python train.py --vocab_size=11698 --parallel_block=false --lr_head=0.00715
MLP neurons of a small language model. Each row is named by its layer, matrix (down: output weights) and neuron, and shows model dimensions 48-143. Each number is 200 + 40 x the weight over its row's rms, rounded and kept within 0 to 999. A neuron's up and down rows have the sign that makes its largest values positive.
Before each neuron's rows, "raises" lists the tokens whose logits its output raises most directly, leaving later layers aside.

raises: "a", "ue", "ient", "u", "ues"
L5.down1725,259,151,249,290,180,226,160,243,204,149,192,231,179,220,229,142,194,187,262,191,171,136,210,200,192,187,213,259,210,211,188,237,204,203,207,192,198,176,205,188,182,265,244,187,234,203,198,248,287,225,173,250,181,189,267,193,186,204,204,238,263,156,163,217,197,160,165,201,155,208,242,264,257,258,266,164,183,177,234,225,236,209,249,194,198,204,154,206,216,188,174,125,183,216,197,215

raises: " were", " who", " themselves", " living", " live"
L5.down405,158,161,195,228,159,232,220,193,213,241,216,120,222,225,229,194,207,125,217,254,183,242,119,192,207,203,225,215,219,176,185,164,105,180,184,150,207,177,219,174,225,177,269,200,68,153,221,232,182,159,163,155,222,217,215,160,256,152,206,194,229,180,172,245,253,164,170,145,85,158,201,168,203,183,250,164,247,114,299,220,182,115,239,147,215,164,193,263,172,273,215,233,179,181,169,216

raises: "o", "u", "ural", "ua", "ues"
L5.down64,196,188,223,224,160,141,222,240,106,196,263,188,268,155,241,224,237,168,199,181,242,235,264,219,138,180,205,173,147,127,209,187,136,180,243,147,167,151,196,176,179,175,175,187,193,214,157,269,135,117,167,229,173,242,202,158,194,214,228,196,277,143,197,250,184,163,225,138,187,163,207,229,209,256,262,220,168,223,166,203,205,201,228,192,202,228,157,239,156,174,198,143,278,221,170,220

raises: "ued", "uation", "ental", "uing", "ue"
L5.down1968,253,219,315,288,177,126,243,225,197,147,238,212,152,164,252,233,214,199,275,157,178,169,144,206,222,146,177,234,155,189,177,254,220,124,182,177,188,178,161,173,174,263,231,189,162,154,103,207,243,171,182,155,288,218,142,187,219,238,253,186,135,205,217,191,233,252,214,278,189,203,218,194,241,220,235,122,220,197,148,199,250,217,280,227,219,275,232,184,258,194,170,219,204,169,192,225

raises: "”", " [", "\",", " ‘", " '"
L5.down366,169,186,172,226,210,128,160,272,212,247,257,220,279,275,209,157,221,197,183,235,157,83,179,177,153,250,222,247,221,186,236,167,193,278,145,220,201,191,180,168,243,168,147,188,182,241,190,214,208,120,153,159,183,216,168,168,156,225,190,269,146,251,292,202,184,187,169,266,137,124,155,130,216,240,213,294,217,205,193,229,220,114,157,214,253,213,178,180,241,255,255,190,153,246,150,203

raises: " \"", " '", " “", " meaning", " ,"
L5.down1982,98,169,221,195,272,240,245,263,160,214,145,225,151,223,257,197,239,196,186,208,122,169,202,218,224,138,217,181,166,185,187,218,220,206,179,171,239,185,224,196,108,206,235,236,210,147,256,237,191,200,153,144,164,175,206,241,207,185,153,270,168,262,156,206,147,225,222,201,235,208,194,243,179,179,287,218,149,155,145,213,320,227,195,214,208,208,158,210,242,163,206,233,195,149,115,138

raises: "ory", "ing", "ment", "ted", "s"
L5.down471,198,268,166,185,183,203,198,185,245,162,199,202,181,238,283,209,201,193,297,191,197,243,181,96,224,209,175,235,257,181,234,162,251,263,217,175,182,212,230,103,153,169,252,172,188,202,167,190,171,233,212,187,180,203,232,155,198,183,173,224,122,161,223,217,185,220,217,190,163,128,232,197,196,179,206,153,146,155,213,120,192,241,241,198,117,138,131,203,218,140,203,269,184,168,228,176

raises: " which", " whom", " whose", " where", "which"
L5.down541,158,219,232,195,156,230,195,295,215,242,218,189,213,173,288,261,170,152,226,128,191,182,239,161,203,143,221,177,193,233,185,117,213,235,272,230,191,249,188,215,203,85,257,198,189,226,167,247,254,282,178,234,138,201,227,243,186,216,182,268,235,232,221,149,215,178,246,206,174,251,176,184,209,262,241,176,201,266,217,155,236,190,189,120,130,174,187,180,200,158,229,254,173,202,198,142

raises: "ises", "ise", "ising", "king", "rell"
L5.down487,162,217,210,181,108,208,218,221,177,208,254,195,172,186,170,166,157,227,195,241,128,166,173,233,121,224,158,262,175,256,233,182,202,119,246,202,241,171,173,183,200,233,222,202,177,256,206,260,202,246,188,201,191,222,162,112,188,211,184,258,228,130,169,237,202,256,201,158,186,245,199,186,245,179,140,198,162,144,240,256,140,212,193,127,167,191,158,219,200,128,260,91,254,262,152,209

raises: " whom", ".S", " them", " which", " example"
L5.down498,155,198,225,214,234,129,227,242,233,179,202,302,187,213,244,198,223,227,196,164,204,223,226,166,243,211,187,215,152,237,204,241,179,184,204,240,229,288,177,189,245,145,206,193,194,218,157,238,201,264,118,169,215,198,203,191,211,179,125,207,261,178,240,203,205,243,222,177,200,155,160,165,190,207,183,202,169,184,128,216,239,168,131,149,250,240,163,217,227,280,234,159,227,149,292,154

raises: "ge", "tar", "t", "aj", "ture"
L5.down627,81,201,253,235,248,235,176,194,188,189,169,235,212,182,148,280,214,167,175,193,159,209,142,117,184,209,196,156,145,236,249,169,193,234,260,169,215,170,199,232,288,215,232,186,159,158,224,118,173,252,183,143,136,184,170,156,215,190,201,185,230,266,264,189,196,175,247,230,211,175,176,207,179,176,200,185,111,211,256,173,112,185,230,184,159,191,190,221,208,194,234,210,157,198,255,176

raises: "vi", "v", "ville", "ery", "wig"
L5.down1684,204,182,175,132,198,226,240,248,169,233,146,208,250,261,190,205,122,245,245,192,235,162,170,262,139,252,191,154,274,139,236,219,152,146,239,269,175,188,213,216,183,126,190,206,158,190,223,127,336,202,202,224,191,208,225,215,147,190,188,208,213,222,195,165,245,157,155,222,212,221,203,210,205,210,203,225,228,141,198,179,165,189,185,205,152,222,186,196,241,199,165,252,192,249,201,158

raises: " After", " Following", " Among", " During", " While"
L5.down821,170,208,156,227,195,196,227,194,248,245,204,125,243,155,172,212,121,200,211,261,193,181,235,140,260,160,193,244,137,217,185,239,229,216,151,210,167,245,217,258,191,133,292,135,146,114,181,241,144,168,154,207,241,218,146,194,162,182,186,133,183,217,164,162,220,159,224,216,214,231,225,242,195,240,167,246,231,226,205,252,110,247,209,188,149,201,173,191,256,210,222,167,216,215,204,224

raises: " few", " two", " found", " three", " four"
L5.down33,196,229,214,238,196,145,199,81,137,135,116,229,163,193,209,140,245,199,204,177,201,235,231,190,222,216,194,201,174,163,263,204,199,160,236,166,160,170,218,169,173,221,215,191,225,204,230,282,110,227,243,220,197,257,192,128,186,175,172,193,179,177,246,233,222,154,199,205,215,140,286,218,178,171,194,246,129,176,201,191,245,238,172,199,168,220,240,207,221,181,220,249,237,229,166,252

raises: "ately", "ly", " towards", "ively", "ely"
L5.down653,224,246,181,176,168,167,217,168,156,207,193,230,178,185,243,221,220,152,162,216,186,249,228,213,252,136,217,169,175,169,200,210,219,183,239,249,205,288,258,179,219,185,237,146,261,220,199,234,160,207,184,167,186,195,195,192,195,148,195,210,160,225,188,217,214,236,130,224,155,172,232,198,182,175,160,239,238,220,161,270,249,115,200,147,141,185,154,173,155,200,226,223,187,247,183,173

raises: "eding", "ground", "ed", "eder", "ec"
L5.down1627,242,172,216,175,243,137,161,177,201,234,239,223,197,165,243,263,256,290,174,213,175,201,203,214,212,181,173,162,175,238,287,201,228,198,176,208,119,179,301,150,252,182,192,247,114,147,175,318,224,246,167,203,176,175,200,254,174,223,268,236,219,186,208,176,290,212,265,279,194,244,200,194,247,225,191,214,276,257,201,175,208,144,268,128,228,103,252,228,250,160,237,258,189,222,221,257

raises: " than", " towards", " toward", " from", " about"
L5.down1928,260,249,190,183,184,215,247,157,204,215,200,224,221,211,210,174,207,184,182,246,179,163,182,184,185,191,241,250,136,196,225,191,212,159,222,242,267,170,179,182,262,241,205,217,248,232,206,235,266,208,198,232,195,151,216,179,191,153,160,237,210,209,266,213,254,152,203,172,172,189,227,222,136,217,217,255,268,154,158,183,202,209,207,177,216,236,151,228,192,224,254,206,203,200,193,232

raises: "ases", "etic", "ase", "land", "th"
L5.down204,272,211,212,230,190,194,257,237,175,266,204,220,190,194,149,174,153,121,177,196,206,169,184,178,175,207,148,159,242,180,188,82,249,255,218,212,193,194,128,228,171,231,222,275,198,206,267,180,155,221,176,243,220,151,254,250,166,236,185,172,169,318,192,159,201,241,179,230,280,238,145,194,205,226,173,211,173,211,165,297,180,187,127,235,139,168,160,194,149,276,281,174,217,241,182,269

raises: "ure", "ures", "ives", "ulating", "ified"
L5.down1342,186,152,179,223,183,167,228,275,154,223,170,212,225,227,226,162,109,234,221,95,209,171,126,186,230,178,125,200,168,209,212,246,112,187,270,156,145,218,241,175,236,192,235,168,162,147,243,197,158,280,224,218,188,154,212,157,212,200,233,224,198,187,158,161,268,289,245,217,254,239,219,169,182,165,157,120,249,194,217,200,187,156,201,184,211,138,133,218,209,194,166,206,248,242,199,206

raises: " control", " command", " power", " responsibility", " jurisdiction"
L5.down1,259,170,241,200,221,189,185,218,223,194,117,178,157,176,201,302,221,158,177,161,171,214,129,175,211,225,164,207,190,139,219,149,209,290,171,224,211,258,206,141,233,165,235,206,174,167,185,183,225,155,160,218,245,145,228,188,207,213,241,249,262,231,204,175,159,232,248,282,192,224,247,218,208,91,131,182,138,209,228,156,206,176,168,253,204,210,201,170,174,178,189,215,175,191,264,108

raises: "\n\n", "\n", "\"\n", "}\n", "urs"
L5.down1923,138,152,236,174,207,230,164,261,171,180,218,229,213,186,170,197,199,146,190,173,212,203,164,156,144,218,203,159,187,247,192,229,197,198,213,132,263,159,95,195,202,264,242,228,220,221,204,233,154,232,199,195,143,215,162,227,158,186,176,244,172,181,242,129,193,161,198,217,224,175,237,205,165,115,159,237,210,239,167,166,167,252,245,160,155,285,212,221,230,160,213,234,196,257,152,148

raises: "pr", "ct", " Present", "wards", "ward"
L5.down1549,150,178,135,214,157,275,232,186,186,235,236,144,180,240,226,213,141,205,251,155,174,192,178,147,171,260,190,178,217,218,134,238,202,183,215,220,188,219,204,201,236,218,231,230,122,220,233,212,255,148,175,211,158,183,204,155,241,194,257,155,182,194,217,181,226,224,168,230,174,186,236,235,199,260,165,246,246,241,173,212,149,179,167,184,206,180,242,253,236,165,244,145,186,178,142,134

raises: "ble", "ba", "agn", "rod", "ity"
L5.down97,179,141,231,140,215,156,210,287,157,165,247,155,199,202,152,231,214,179,197,252,174,241,168,216,242,199,281,272,282,125,264,205,255,193,222,225,225,223,269,277,228,206,109,194,126,204,221,198,224,182,156,180,282,174,312,272,179,211,189,215,257,272,192,179,232,214,248,199,192,213,228,263,253,134,211,176,206,226,229,224,154,181,185,192,171,150,236,188,175,152,138,217,114,212,128,169

raises: " minutes", " year", " months", "one", " five"
L5.down1645,189,211,239,147,191,157,182,254,236,249,201,173,178,140,190,175,166,193,212,264,277,229,205,235,157,232,212,215,162,156,165,256,188,159,161,307,186,185,177,216,184,265,153,194,264,180,249,274,257,205,150,269,233,153,265,213,201,266,272,223,198,188,158,202,203,174,202,171,169,143,214,173,187,204,195,241,246,137,170,222,191,174,226,243,158,208,197,202,177,180,235,214,124,248,202,284

raises: "le", "iling", "ga", " el", "ach"
L5.down892,153,205,193,211,214,191,210,181,256,162,165,216,225,178,158,271,229,284,287,166,237,221,218,183,251,260,181,268,269,198,180,252,251,157,203,147,217,209,156,235,189,300,221,162,194,189,166,199,253,199,233,288,190,208,269,214,186,161,239,109,192,172,201,131,166,272,198,306,194,202,204,170,221,203,142,192,222,149,253,186,161,228,200,285,221,159,159,140,140,200,224,200,214,220,152,276

raises: " pp", " II", " Series", " ", " III"
L5.down685,188,213,164,203,200,269,274,234,188,181,164,255,186,206,215,171,201,129,152,134,161,157,240,261,175,186,163,195,167,222,170,227,162,302,160,239,126,237,192,137,128,191,146,222,198,227,233,254,166,281,154,203,181,207,210,212,197,298,200,251,88,174,213,120,159,122,158,180,203,211,134,155,146,220,174,234,231,228,188,202,199,217,112,171,192,226,169,216,174,236,200,122,240,184,174,246

raises: "ment", "ments", "ement", "iction", " surgery"
L5.down317,225,154,209,261,208,210,209,124,228,177,238,212,189,182,171,147,204,150,198,194,116,228,171,168,208,154,183,257,231,229,253,189,221,268,188,212,160,236,81,236,175,217,199,168,285,214,208,237,194,159,247,158,216,209,237,222,195,251,227,254,181,171,182,219,198,181,207,206,212,164,237,199,219,269,133,244,200,75,241,188,144,159,202,161,188,195,144,130,293,217,250,193,181,233,228,160